MLP neurons of a small language model. Each row is named by its layer, matrix (gate and up: input weights) and neuron, and shows model dimensions 208-335. Each number is 128 + 32 x the weight over its row's rms, rounded and kept within 0 to 255. Numbers have three digits each. A neuron's up and down rows have the sign that makes its largest values positive.
Before each neuron's rows, "fires after" lists the tokens most often just before its 100 highest values on Wikipedia text that the model never trained on. A number after a token or word is its count.

fires after: " M" 29, "M" 19, " m" 7
L2.gate225:110149143104072115185130113144121145143121131173093181123168173156147146141120106119144142155157057112098161174182118114098137180120125101082116154150122162121081164138153114112081081136135211110154135107123125119153157145135121083139160133123170156086115149193169134150149174112105157144127148115094160128155191193175120172088108116068105136133128155104153134111152066145153160086138
L2.up225:139144164106083123145132116156175161107122119161128183105147134151169149153140136132171112113116111128086142145186137124146148182112108161068155122186130103140108145133108116113107119157128176142131160137154145093110117132163148100134137095152165121100086130151133136140136172110112110165170093125110135064119162186106090137114121110076067147173115127094155115102123083142167152066103

fires after: " g" 18, " G" 13, "hy" 7, " R" 6, "R" 5, " inc" 5
L4.gate678:103148182128111149140066063178134115173156174195179147155156175089182161123172116121124114145167115138152127089113120115118111156101097141134088093154154118134106106143114152161145136135154085159143142192114174153136098160134089111154174142119139134146113128130179135162140162109093142065158083058141089113088109161172150145038103090109083124076141128150108137076136165131078133144190
L4.up678:083112084132134146133131099150148047095191171141116134149153100113134141143149177122125122099132114164136147136130159124117102158103111107097154098109087132158171131073111144119132124136101135121135147186147111170120128135172139098145123113104175075147058125167103133193129115168066139226180132113105117120151074144168139089154060115082108107140076156186156138099135142141112134105156

fires after: " R" 21, " r" 20, " l" 11, " cl" 7, "ven" 6, " s" 6
L4.gate890:164130122110099119179106174068106182116094183139122166103116078112159055087150169113148096114123137183082179147091141162128118079105147117138100127131135115146143108122156097140165145131151127190047147129141139163145116079089129082095116109128145076124154106184129163095104106197110168142158138118183147139123183177168122053133117061157155091176154178119076143116154120130126129148108
L4.up890:114099116106079094126132125118123145139126177152135160064100126145089092122151124124133086134151158157191137163140156165151158141135123078118125113188159126146134103158127072114143140128153078209110130140147116151172109081091149120103126172138142055185074140168110152072069094202107137168156148110144154108140181190167153122127107053146169136177163188119073154087108161121136112163082

fires after: " G" 31, " K" 9, " g" 6, " the" 4, " and" 4, " U" 4
L2.gate132:151139108084111114108126126160204158129115138027133160136148177124130132127115222141169148125142086110093152139154146110163133118134093174144138138134142134156120100151112136162131102115146169097110160180128113100128099141177118114202175054095112119090133120150083123054087120137140105095103067084123178130098127035119066150124152105139142104133165115149110186154119152193149123177093
L2.up132:144174150088157176119118124092182117129101168077145151086074161177153167131124133081115150085119152084073168167134155144151122120179095046103140100110167114142138151176112068135102138171103135130196102157105161123101140114202141115120180114065100126148124138162124160101158160143116072172128091098139183131161164127129096174113075116198136110148132225145147138087117155195119118115109

fires after: " S" 31, " s" 13, " St" 9, " M" 7
L4.gate192:144114075112088193162127160071159066119172090102118164075191090142189161119198141141107199192131168099171162175125115135159145101141144128144055123119109186130109138114148149126069073084132159085157139150165104144133113141097123145133095133143160133174152173122116138126132138176088111203098131108114079185148156093107084185088070115122165162166139119157125125120129145139150136078159
L4.up192:101194124123113138165111138097157117116146063150125144141123122154103090133108146158143148080103144107164128170141131107088151083117131150111027141141151161147115165117057147132075103132107193119168147138111116100154149146116115137148144149146115122133191096144088157147134140150119096110136205202179143175177150138116154096130105162148173113166107148131175132103161108131199173145156

fires after: "it" 25, "i" 8, "w" 7, " tr" 6, "." 5, "q" 4
L5.gate754:174137205124102073147073104170159178168090121126128104075119138161162148143109171124134093159117067111083104143125079119084083137163155129145058094139126145069093045138107128103094110164154115109075146085101087155121114085143117131174074104166118134145093097167134125135166119100144153135135142075129134164091135117162143158128113119077089094143102101163129120137072144134166101105137
L5.up754:152161118103105062133092123158176148161111091117161113146132119170135173112090143068119164181151105110162130095140130190070123080159135139101067117104125141081080102109179118106123101140196084118050174091126086112100132135162125076201100131138140113135102047142135102179091101172149140140132104121135203136158153114156183143151098187148164142116116137118122178115159139056188167068092

fires after: " R" 25, " G" 8, " At" 7, " sc" 7, "C" 5, " r" 5
L4.gate746:193175115095140126163177132136156148134110091182094149083055083096136109138118170155110131160121125166114137128138129111123140168140111101126122128102151093150152095162101126161147105140121085134188127139142210106139115155113083159115152143206139083122074105170151148133119111157100177180087133111200162108128135170195125155178133089194147118060181149156104139133114127147118122096159
L4.up746:132116093115146178099120083078146151107190158111090095104096154111092101081133112162133123101094143107072076132146131104177140143099127133141144133145143153140197143118082136129128117164161088133135113145099109104168104104075119114167134149160129118181086146134118087127137099158119125128075166113112107141079101133085095151103103135155067154088146110165154038104135145113065109164065

fires after: " S" 32, " f" 26, " s" 18, "S" 10, "f" 4
L4.gate142:153121129136159126072138147065165115118136108158131160140091101081106095134125159115232136108156140117128151152094166204124153083124184126113171143150100162136140129145133121150183117110166121068115116115118157177161142167155139109137136133092159085097118110089095157096153090118118178168036099167115085202118118142164117105121144044150093135106114096145099103092127128137121096109180
L4.up142:140121147161114146050127066155145071117104127130134140138108114130113144123176117122113133157137082082190183097157175109132124110072140134082144152148133215091112080099165178157093120162130109161073117054145137192090165101204118146122108145119122079124061110099131117102081129168131107192156129164092148141208113153117150164092125184144103046144105129176159174110128146135144093124153

fires after: " N" 22, " O" 14, " f" 9, " mon" 9, "ap" 9
L5.gate156:142114150116115128144115095157134099120083170109144106104085160113128118088122137072099148086110096144143092134128118120110078110130113127121117096146100109121089067136115159112086194182160131092140077198126141143106075119132077097103133132161160134185145121122133096152156121195132145098133092132112131157116137150139074199118133139125114165082101195118069130143144132165081109135089
L5.up156:148179129164090118137084106067181171065153088135179145091130122147115117060141102069176104096128120168123088114110153132118142128143119150098084057143092079242114111119114085139076144133073104166143122255137133167087122161160153103168090109132079150159121105131163184139079091155128140120170093081119138163096126098145138144099140158113101110089063131079145144118117155179094140149086

fires after: "." 25, "b" 10, " " 6, " b" 6, " B" 5, " F" 4
L9.gate837:168157155125101143125066102156048151130089153112143131169109090196182109171124130140118130094151144086121101211119104113141118169144144168120179084142067155106093070173137114185157127116089134117164127096154186112099121139172135089097158136121123122167151113120116140132140154109156167108106143139111139100144164099087118159127114034076107108115112134121142202136100105119118173187161
L9.up837:099059122180148160098121107133109110090121115115117105152147118058136148127131157099154155074147109130105147085114196112151154151142124104136150143108120135135150123140154161129133144160088184123132076170162071118149157121181103131137121173107205149137070144090056075159099077118129127054142118058145092096143154118131084053115131084118133102113139075127112134101155108122134059143103

fires after: " T" 17, " N" 17, "ecut" 13, " t" 11, " n" 6
L4.gate367:114201120123130066129068084114076110171133161135148180123133084106140172160122157111153127139148151222148125137146069066120138118132098142120166175135117151081128176167127192151087104163157106142086104167176113124113110097150132110103189113118192106124121150155137119134118076120106106133129085096078176161099172099168132139131153118099143144147167103139194118139124135115129048130139
L4.up367:129174076188154117123115163155142135090148134126185106107125106156125149152162118144082135143147134214147085139118099128096102096151152176084126149123144106118154124179161176152119059180128150177111080088178098181108125112159087124142119131133131099112121128163129116097134155111131096163147053093096212108065125144100132183121145160104095119169132161133161140156131127136168129117154

fires after: " mov" 19, " s" 10, " p" 7, " was" 6, "urn" 5, " g" 4
L10.gate709:131122132066135135129077097140090132124156197098152151128163135135160048116139148135176141169140124158127101064126114080092133105157221107103129156134098153113163148170148121106137127093117174129082113124131087103139111100161055179166121151146177134137191157118110139180149141086084188119136135159112157184144115144134144158114092184109150082109183116097069157164139138160078136106171
L10.up709:091118146130062112142113138072172066116202171123119147117120097082139081163143138102151165122130104131088128141087151154113162126128123141209107116201151182152082172175107092102133158070171127115148176152114117106125143152091154175114184109151137164152095105145117102123157152147146131101144073208085166136162107122113162101107106152130177079116131114110131176099109091119138163064177

fires after: " ch" 15, " to" 11, " Ch" 10, " Christ" 5, " book" 5, "el" 4
L6.gate601:140089189125105090143120163140162057124096087120130165172190142092114084129124128076171162122141115122171145123127201125174138122056140145192128162153115104101140161116127118090170179122204107128119222122162138126107118151179167139105095120141099150147088117134097154142146169151062109118214100147161123141142164122125158125141124124183115144098161127116144119193133142110115105138100
L6.up601:147068075119123122151109113120117109106148118118139103092125125141139111127131172142130086109069130113117167064071156142188187120143142131163141124131112158141150111126156223156132123110105130111106039135171124161117118121085156160104092143135089092117116091132130166091152222106062198101170149141128041117117051103148085137159112120130079134083157129131078128081136119130149130163165

fires after: " G" 14, " f" 14, " ent" 8, " g" 7, "A" 7
L4.gate57:110125117124155140184078123120149120140129090098136152142186118108110155141139080068109118115169153164113152138099132169077107080116103127082145176112074162147167146172080163160143120102104079177106136136130099098146074141141070111134106127106106092106129086166113113122125133129082109182159115132137077164121094105154129085113151151101109159105117043137103179089129102206121177051115
L4.up57:138167132097131134098116170184171104104091157119168195134133154088181053164118150119170187159172099153141109105097159167079144100183133172100127119159180094145109099066155100211083182126078135181175103143115125090087132095147104131120129142156142097154115111158164073108113158090134097187132098120109103157074177132104192139068107118060116128133184076112103089087111140147162097186130

fires after: " S" 20, "-" 9, " F" 9, " (" 4, "s" 4, "res" 4
L5.gate747:107178161098081122056142101106140129084116081114165110108081132118136095116106068127037176136104116124119097087081112195163128137142078168093117089103151133105144176164105133077165117129142161199075159103119101150187130150132089158137170129184090175122139158135143167109097153161118108116192097071091149113107156097057109130149111179122116151140142087140103131127115153174116085062159
L5.up747:176150135162115122105185104099076182151118091156155179115162106162053173176155165171163136085174140132130127127093104148131116159108098122114123120090098122169136169127187122063137163044097129167131143168098104108098157200117075077155191139129121103096124129161173118131153146142129115170124120109151111085117123161085167164084128170155173072097134107109117150112119149124084096113164

fires after: " (" 22, "-" 18, " \"" 12, "one" 4, " Mc" 4
L4.gate261:183119144099098153182147107142110170097085149136173137105223068023184103120153109138104067149138125124133129053096089107096149188119137144108118057061170145125113126142132163130174173147104152123170154113098146110141144109177160091145186081129140144109116123139186145129097168137151086138147111182158182126097125144074124133140101187122068121072146137070147143120164093101131045095133
L4.up261:175144126161147116156154089122092179168131141117134140108198089105160081159097164154136079102167123122161193104084091158126079241147154130146163123133095139127103119146143160166108091140103117121177175148184175099141142145107117093233144137118164151142119148229098088137155140081120074129113097121109087094118095115139146114151043092176098171182131080059142124134144100084209109055138

fires after: " t" 26, " differ" 8, " var" 7, " T" 6, " S" 6, " f" 5
L5.gate298:105167170139135137099121106125151109122192108107146138101137055187053097139131144162110083124140159143142152139114142083075067126080115135184218087102144105113163149150183137174149152152125135106141173174117130146192063106133076103140128122165189116167183159188104145112148145153108115113177105113086184122130128127148078145139086131095142150143142146079107152137124089059105121059128
L5.up298:124128100135158120144143182130106124098120114109155176203119087218070084086189129132155091210156112140115075127096128078166149118088152165153138099124074142138118153142113146096157113128126152155123109119035141142153187142151119068129138122121104159126185152162077082145134150183151101169132119142158186131097120151112116132151089144107138154134103134150100150119148134176131147099136

fires after: " W" 28, " M" 23, " l" 14, "w" 6, "W" 5, "M" 4
L2.gate935:087128154131122100074118087119110138150142130099143181090138102108132088124158162106129099174153092128113168088131128204155195180111082125075122165124165125085144107116089074099032108140133145157118161085107114167153076124124078143061168127151095190092123141143131143097142116158122136194141133152126061129147159118168138121133157123124167138045128117152136143092139117114197124129188
L2.up935:131102120145082108107108123118110126141167118114163182081163091118130110131134140132105131163182114163139167091113110150136142150144063121093155152141173162099134120090096144094062077134129112126119147088110132148164064121140089147081204157146070200113133111120142139121128185120111128182186136152157086070158165128150141117155154103104162142037128112174188168106111124150156134116169

fires after: "," 31, "u" 8, "ul" 6, "l" 5, "." 5
L2.gate271:142125128074115074171141120067122148067150138155150178141151129081127111142086161167139135173126134166133130092169097096110118088173134138145132125162104134087130141153103078140097104123117060179118129197072108149149068114146163114165151124084074104157139093136155156121089142107119156133132087037108175161098107119196076103175115132148127162147160158150134150158126146182180089163204
L2.up271:085121120114169102176166139138139129124191118144070133174140148101101120141087096167142137119121126151176108083172170115126135121170104127124127132145114104138125124119156117158113196118117119085104114099125071116187136095063113075204119098051116124190068104173177097123119138163143113148165093095112148157112110130136094104135160120141129159108166166161168116200149079103142056121126

fires after: " G" 67, " st" 5, " g" 4, "mp" 4
L4.gate1015:122130129161088153133198127132152160126133138097125114119147074095135116088113136124105115185116147089119133146114172211160099126168158092094098121144129099167132088077186071093119126146140123104130116140169109080147117134178128117086090094075142105137137145137081105107117097130100086118120113122119200091092121145147117155128160082142086113140144163144111151109138101142100192137140
L4.up1015:084101139115062108133127158138173106143158119075136118135091090165160097104061125179111174119171165148072137097190138156184115140146111137064166099101150151124101156164145085093177200137085062110169088137082124135165070119134122134192169124131102101149074139097084067067147112098062077177190160120132139146138125115130153125103084103125085190132102162075140092154119122094093143066179

fires after: " c" 12, " d" 11, " p" 10, "f" 8, "oup" 6, "urn" 5
L5.gate186:150120166089134140139150149131044142065083148192108181101117165138086135090096147195136200137105157115141096225132188094149153106164145119116102124128138092155206134122145103168147124140174152131114126153052089108159180143081142078117158165161102138140143121105079134153143080120146172133151151150093110145112135135119142157154177134106153102091142078107090126139112092142083093176136
L5.up186:122125115200134143157077103153091187099125132084144118027132078142155100101129100108166142087106117178108155169092150180092083090092117107110135086121133111133125134188114129135179148157156093110099124161129172109185139172125107130109187183177120127080092135159214119159161120103148110108124089182116146181116119180118164081141146149150111098158096200125133209064131132124125118121081

fires after: " g" 40, " G" 28, "G" 8, "am" 7
L4.gate840:112138136141107144140121095104087118092137089078101124183160097112207122139073112084096101102129182149077142151098096157088094159088123113123123091070115145113138133045073103166136183097127078136103090141150146154126134197182098111132177107083166130208139122142147111154136124143067122075089083107110165129106108070123181132090081156069050126083150064201159099139101126114153113099151
L4.up840:083147086095077147090167127167114126090122181161161176174107145107142118094106118139114118070121181141121085163144166122074152143106146143124118121116077101144125138094085102153192163122097093148098103118169126148108096139119116053087097093110102071110146117183103179131081164074130088198163165107175099117153189129101097083153181167173137146129147158154110165114104110170111135139103

fires after: " f" 14, " J" 13, " |" 10, " F" 8, " M" 8, " N" 7
L2.gate506:116191085111189097137099131074113117094040038117117151099081146113111118104123084154129181150119098132100135153094141111167157162137139110126090106111122154156147130098136124084143173145093090151139167093138193162151159186170111103100149123162120145165197143119138177139103126175141175142172074119175133184122103125138127154169174082126102133157147146137138208157163109161068180152079
L2.up506:114184081112141113112066106087136154125057074114144120084102143125099091141150100085162166079111095107112139087092128105138187148133153139135121077143126105120128118114116126166123153178165109134149143115122128138130182159154045113152115105188179213082223151132115169106119090160170166102160103088125055165117142133134116137156157103066127122100146180108124200141145091124110172122121

fires after: " S" 49, "S" 11, " s" 6, "M" 4
L2.gate31:073177107139142109105077176146144152170173109135131155091094110124156119167107157130110124153178096124113111162078150149150127116136130189186116061180086143156094150135103119147097076089165100112183132133142127128131105109155120174181121093115155105109102095110137164073138138097169055189137127113080123110091120128128122132079127092102131144113108116180143120098139110107079078115124
L2.up31:078173101141069160114148068105117127115130146118132141177088177147161083146109137126103134149091110097128174124100113108145167120100172100105127108147123120117139120119101123140059133128109150160059118095116159119143170180163120128126150135120093118141119131182105191111046161122095126177114189116125134158093141165142108128144159123145134151128135135088138156157138069131148196125111

fires after: " f" 27, " V" 10, " F" 9, " inv" 8
L4.gate445:131116146166151075194132079109121113112086148049085104115111154092130111142110118084154190168100164113106137090136176138150113084130209110096118181126046101114120131129157168124130085134170077104126165060103084105128116154118143124185117174092111169163154113149109116135153173169153096097108144111081195172090110173131082129191077080183110138133084134181069112138132096036102161140095
L4.up445:105138161138150083143093083135135170158138081070117157172127121110145103127039132147177165187075127152151125133166138130169107115082054117141102139117170094163176152125069126173123165144167110142133105078187109169132138121089097165189141139062107168132136052113118112122140150132180129157142081110181094142129106166086099102117120143162126128132152136140101082061110089116102147070110

fires after: " " 44, " $" 11, "0" 9
L10.gate675:073149104095100119078111100141153114115123163153163160111145132158147119084149147138076122140146101166169160123131164147136152137093113182177115129084108103102109160094071139142105109134160073092137165158110147128148116142124092163149112171132084137124169155096156099144121160125114188174074108121136122127134124155151084108084082136158152131145122098152087139191136081069146137127152
L10.up675:106145143116031078126121123085091166112097110156182117148169162173078158137067183096129127095090160155131123156190099144149137142180129175194138132163150129130085163135127121103157123125101103084174113133110145215142100174141116170082116166121056106112107095112155167106126169114137143165133112147077124073163176119120124088107139115091119131126169125106135176143155093123078156093159

fires after: " H" 22, " St" 11, "ill" 9, "b" 5, " B" 5
L5.gate168:119155126143129083174095153132161108123085142116186117114116105137104161145157126170090146068166118147148100140103080095165142134105121183061156112112064129140124107161159073076118182078167051148140110110156060096128096153085138130181133176155140111074152151093173185092139154088160070062058128118138116135164101105129128086065142122148085142144100126127128122103148141106121208181182
L5.up168:114112087137165039079123079120121143155117129156084088127120086152190158088141108104109115112144137131169062113105064064121160143133142077080122109133100145159127120098133135085067103142081157090149102139134064200112150093125179162084134155144119125115176118160089139150128108065153092106107127142199165103139142109120127097119157103138091132103096140130084185151164106123131133142108

fires after: " M" 18, " ro" 17, " L" 13, " p" 10, " Re" 10
L4.gate472:090054075145132139135078133135155138113112116119107121113128090063147140100110107103105153154129101171064116062180118069122071171085137065185167194138104152169175105114082090072154061097121107116087138144164080107149101126128122137140157135111145104128129133135138158142088119088111105134102134135192113073081125144121119079086134157181153155147136182132136112082145095087120194148089
L4.up472:166145105105101164070124119137124156150138103149116150172185091096120136095123119183123101092083143118129200125085097102113164149053120092081076105108127103094099112099132071093155131131082153197071139138099136153094162098119153129130188073123145086111157142126170067099135169124101111133075170163127153130148121160086137092113175119140122193168142148163146124121147117120186156175158

fires after: "," 98
L4.gate652:139166084169095088132117098168129114114170131133180113098164166147110087156146116126134094118114076116134163152101089080125128089130097108120177140123107183144120083083107087148135126146170083083159180084138096188101073122122148127164128122157131155156177184117184090137143179070111128145062136098097165097123064125169148137139118104131147143160099134158130157140137118152151134110135
L4.up652:114146167127157136170096169115154137148116150114115195153165115083123078140135153173098175122091166158135087143094104130084144143149111088082115156158117075126128103143153074142097125140090052102084132125118074141104079154168191157135176162128179115164128149104156094108142115110110089205148121129125095165161068168153096155078147102151190142138135141084122115126110198134139132104145

fires after: " A" 15, " Le" 14, " Re" 10, "L" 9, "l" 5
L5.gate393:141101062155137125096155131109133184122139152188104114129146147064128159100106099118111153122147146186144171080115084148135125155114029101132107145134200107103119113149130120149142206147136043127135185167133098139101068135077104186149129154137142119160133135181150158129087105129045108172118085117148198125123117160133117135131120102129106103127131149099148162120123129100122112095130
L5.up393:145150092069096122212133165132114119121074110148139158150126139146102112169159148173139128120077118105125141124137054100111143128123129102089141162169143122082123130187117118166101136140123062076118130148123132063118128141102104170120127211167100076101117129163121083118108211124148106176133090161170126148122133127140163111094106101210148169092053160144092157145128188103140126122117

fires after: "|" 24, " " 22, " M" 11, "–" 6
L10.gate158:142161085114142116135147157147110150131122090093173133185162149173091146100113104156149132173178142163157147126149167116114131095151101112118115082101115104096061128121122102135146110162126078236084126151131099097124096145090156131135167089153183170157132136159136094150188171155156148174123082107081156107110174176171134156137075087114136105169185123151177112165119100114136147146087
L10.up158:148112109114147153093136085168175108091096087101113167114107077134114127161131113092097106137128091104155094125129167124127125205109143103133143094092135107116145151158084135172121098132119091097128134091149150091108132145107105106145175142093097165145193082056179129092139097159131129094155136102140149138099095124170155154110127157068095119139113118128131151155119119117114160158092

fires after: " B" 24, " U" 12, " b" 7, " bro" 7, " (" 6
L4.gate817:145163143115170113090165140099120099159150210078113138081086153139163111141085105168129134147139135126113179104111070092088171218098126101157088079141120168093089115116116154157214129061137098155171157131108137119103102104147087154172129087165138180176153124116070121148103111175140057102157168101116183130117143168108099114089127146082129093121107077133186101124152139125131178157086
L4.up817:121111156071142132101107151150141085140088129072093106150147174112133124097116132104091134099126150083063168111090096104086109156090130116137118058160111109152091137110139154073165150172117099102174075127098086067141148060119143119165118125036143124173110061092120093135095070098087148122116107127155105085166177099135139097076073153079148111129132130145124170135146127099111067148098

fires after: " M" 15, " t" 9, " m" 8, "un" 8, " l" 6, " disc" 4
L2.gate993:125168115134138118103128129105120159115111144133129119114050130163135000108128083149108128105147148139152172128157147163075106069054127106100145127129088136060110154131167196110130139130172123172115132111163174140091095157071092082130165054063140138115094127087155070169149103094129120169166151111112120146119157095115134122118126140152115143144086116114203112096145099125115111103060
L2.up993:079130113164127111092122118067126174163140132057142153099076111121167022093129143137091111105137105174146095138109139125100109098090175094086137132158046128126185169195140143111118104146124074140097156134163125109127087158077107141109159141096141183172115158143156086067126133132170094159149129117138116115136153169108075096153136127130084080172124155080087117159130133147123140136143

fires after: " (" 21, "-" 13, " \"" 13, "R" 6, " un" 6
L5.gate236:056151126154154113132152091112155118071108097163136133112099133104143163106171137163102122099117112125050119073152161080154077079149100098126159119094159075124157064177104172147145154117161163115086140093125098110130167133105057153122116104089148154081151091133126114161075106140098092148143100152130163106186100123128082107101119170067128063151158157125153149108129105108139130126154
L5.up236:070131166132098100059175159110106074140124118113100197106142188093140152128103118120175102135095102147066132159080182091156163131147126106172100198172129110173092128092106184103182117113192146099050151138183139127116138164193056150126100103123109148232145107199099133154119188150158110116150118163072138186179127083126088095138089145114120088181193133136125143118097192063182143132172

fires after: " V" 40, " " 7, "V" 4, "12" 4, " M" 4, " all" 4
L5.gate549:098103096117096086122096098128098143138104105139098112175115104172165156127110103135097093173138108131055136101120155109088128127147126171118172183147128075183075128144109114054119130099103095143138112130141167059148042162105133116099120175122121158127102122122137125121113160150137117155113057110125148084099131126124189105122153103149061164129109098126109113091122099148201106071075
L5.up549:139114116115147105140121079131131163075101153128094098139133135129137161094175120138130126125115106166108105125067163113168179109081147138124165180179129096196081113143102167122156152050142141151121107140127146112076102153090116103225195130076143179094072077086171129114149107142109152124098096154111158106125136135160115102094136143076167121082104070193118164163124125126105153088079

fires after: " " 66, " F" 4
L10.gate536:096151115123138129140109130135091131145115117094129151135132114165135102105121186136105165155070119087117146139167120170117113155112098161136139186166109106119117078109183137116164129089163143173146131117128078138181134186193123174020120177119162177134126095115153131041129211190117158112098120143152103181174096159119152098106145156152133115111173149102127122191145119137153179060131
L10.up536:134114115177102147126092161125100129127118115193117109137079130147116118155078108103066197120136100122139174115133146192162136176140060119108159120097101100084149133165119159141102125101163129104104122104163136154126096121106126117097073156079137083121127141097108113109094103130102134126139111133136113159146121159093106113139174054057107140156135093140088183130179063093126125147010

fires after: " p" 17, " P" 11, " L" 10, " J" 7, "aw" 6
L4.gate33:126151070141146129192123141142163139120088151147073091163137125147124163096113098195142144094086054166127125082119133104128129134168152127093043172067168145183088153168123096129113139169136091157130102186135116173116142140150143084172103127104173110080179080135127155111143131132138102217154133140157104158110103116071117108118072073129103139202114127126129087123135116076102172107160
L4.up33:070113100175087124153149129173110089132123109135174108148224131148166123095151085192152148153076076101140131095143152091162096130095131129121047136106171083145097140103133100111148114166091132153129130113145126172151164138131161191204128137105156106135153121159081202125100139072066133181069143120062182155113149142122144107116134123112076148117135143147095114197112094124135168112164

fires after: " H" 17, " h" 12, "our" 7, "h" 7, " sp" 7, "H" 5
L4.gate518:077108074116182116132096065140135184153138089119105094117122147110140077046106180129147090131074092092138072130141141125135130159163085100134115094188112119148127149192134063125089053169165106206108062143171124133130109153116162165152112153138138108134057135083157099116192183168104182179135132155110122129118117101169144094171119174057095081116129158083120074149113183146105144156150
L4.up518:078117126109069158089183067122094110079069100134149091146111093122169109160100123103122145104143064132195136177225186076184073085126094143111118119098088073147165085169171116128073126129123119162117087099150172138111165164099090114096092168146088146119094109067151089123131101112146138194151144193096105187118139129126141093073187178124132103134072121107133068165128157154126097138120

fires after: ")" 15, "." 15, " rem" 11, "A" 9, " prov" 5, "ph" 4
L4.gate342:043141145166073107104177064200136126084100093104145154114212142126118123159135091127168103155101160092093131118114161078090140129071113128171158164074141091178122181154067105133098111109131126170095153179127136138156152183134092122122155102089112097098184119084151038089179169097124140165175107128164121146130158124079114048106096107137136126110143199096107114116116160122111120072194
L4.up342:093175113155109105082137107149164147098114114164105130188138173132129102124169156186194105092128132157063134108146121179146176138137141127050158140132109172159086137147155076136108115069134140158094135116112134182146103120134111110091125165129102174198091158110108155110146107124057084206120103133151098152139085131061123172162106142161096136227130151100160132106126133137105196083148

fires after: "," 56, "." 23, "ation" 4
L2.gate414:111177170145119106109120105151047185106144144138109117127184147179113122140076140111082089147040116116126103213168116109089133116114161138205082145166117081089119124050127079098112090129111128091137113127092119167125099148099143120161131081105102132152165150125125124137151136070195102071100099131156088122145154111134093034110147113132156074118103151130149135177107194118119141109157
L2.up414:168193088113131117171104097126110111112157121150092107177161154131125097148113113093160079178077154140146155124131115110103084168142068176143106121165150122099089116148200103141084123113165081132110191062071136167105118147124149105159132130059115185207101149135100112109148119119120118117152136131168143120145142130139161089104186085160167126171105153111163062145099173125118158203140

fires after: " f" 24, " F" 12, " l" 11, " was" 9, "f" 6, " st" 5
L4.gate446:123141098162097111166116075134131086167103120152118129141105082112108158145181109106109138146123119134105146079095170208105167080127205158107099103104085122102101136122148177133126088089070146160063160124159113146164106078083087150173136122076099147184131102131114149148140161119151096094089132092095191142093089154081164142159117149114135139176088170171191161098130085103171127086108
L4.up446:125112128097143151152173096108163093102074152145024154138180156200155143112109110156112086176129114171124111135138129168087127118094142119105130146143119082163075110097144087127143097124100130133181125125151130106146089070148129148169150187095135105158088097145067115132096099098159130111099082096124101195097075178125103078158146149125108101105160124122205099077100120074121173108068

fires after: " " 55, " W" 10
L9.gate361:130188076121097096098156067140111136111108128129149155128112175182094133155145078054031127148156062079070105175141180110108110112162102162119128146163125164152061118139187159102119165169085140112182162171093079149070084110161093162115164114132140105119115153186185166128116149173175122149093095158100119105154109120164173169120189158137107173053136169119118089155112140126119185142082
L9.up361:115188070067123111107127155084171086118126079078083143108098124115164113100185137076138101213133101152116131094153132137109140144130176131118153087154103143092077121092057129124080161117185154099146123126113120132106150148153176108145100108111123071065210113129160121034114123127149066179115052161133200151149078128165116093154094119125077120125139133157104103116095123128095143125048

fires after: "b" 45, "ib" 5, " b" 5, "d" 5, "st" 5
L6.gate729:122123161157117187113118105110117135138120118094137087099174078113124147119144159115112147054154128123168188126140126162111119145101130143122116152089162122118105058172123181149087123151114180131168126146145091067147137134124180118111144154149107132169127085082153076189116143074177176144112149118088198132151147128139160131175117107141169118107092087153101132150125106126089152141105
L6.up729:160133092155164084100151153169175148162161097148055101119097104138125126086195080158099056113095119117102129149140137091129134134134142138138172138153120091158172120139117130116170126105133150079133177124133108130123117128108091144169148085140137157177162151127109122112145140159103091087124131103110152052138097137152112117151161160117177118141062115117086097105157131168145113077123

fires after: "M" 17, " F" 16, " M" 12, "," 6, " m" 5, "adem" 5
L2.gate358:118089115127059124148129167106130184141142138168102159159155129102072091139155111122188120142156113200168134085096123117086194143119150096126163110138159100096139113118185103127135101114139160179118141094138121100109069145126114118097190098127105122133066151083131100102179190085139128143205118116188093116164102144122151179104097140106123140137114126096152121102141103184149143062117
L2.up358:085103119152120108155114129115132160139152109101117164150154110122089064149131119107161081099153111119124148088150158156058140131124145098077166097134169103077144125089149105123100082151072109180169132064148071108142121128144122144094163106107118119137078132107131063099176138103092145160153102133176133143183120185122099148113131093111197147120113118077168107116137095195126125072099

fires after: " " 69, "ug" 7, " \"" 4
L9.gate97:108127109096140153147100135111164156119125163116121162112144107127140121122179154171068151080170092108161145128151162161123130128151104140144141117129179147152084150034120145135094126190149101108140094100098052116132100112171050114053105137105180135073201119130154130115088103151108113124187115111075090136138093176172117108095161127139115097145102126131102083180117119104130127126148
L9.up97:106134166107115155124196135097144122071092121179123139114160115105111165144147189139157136110107129116153122133156111117145106122173176122112113090069110157145097155104129172099147111116180168108117097114120136129098076138205121103153159163116091076177219100133095096152124166132125126176122076183138116155125127160081116093150157156051130189159129144095112146172150105125138148169086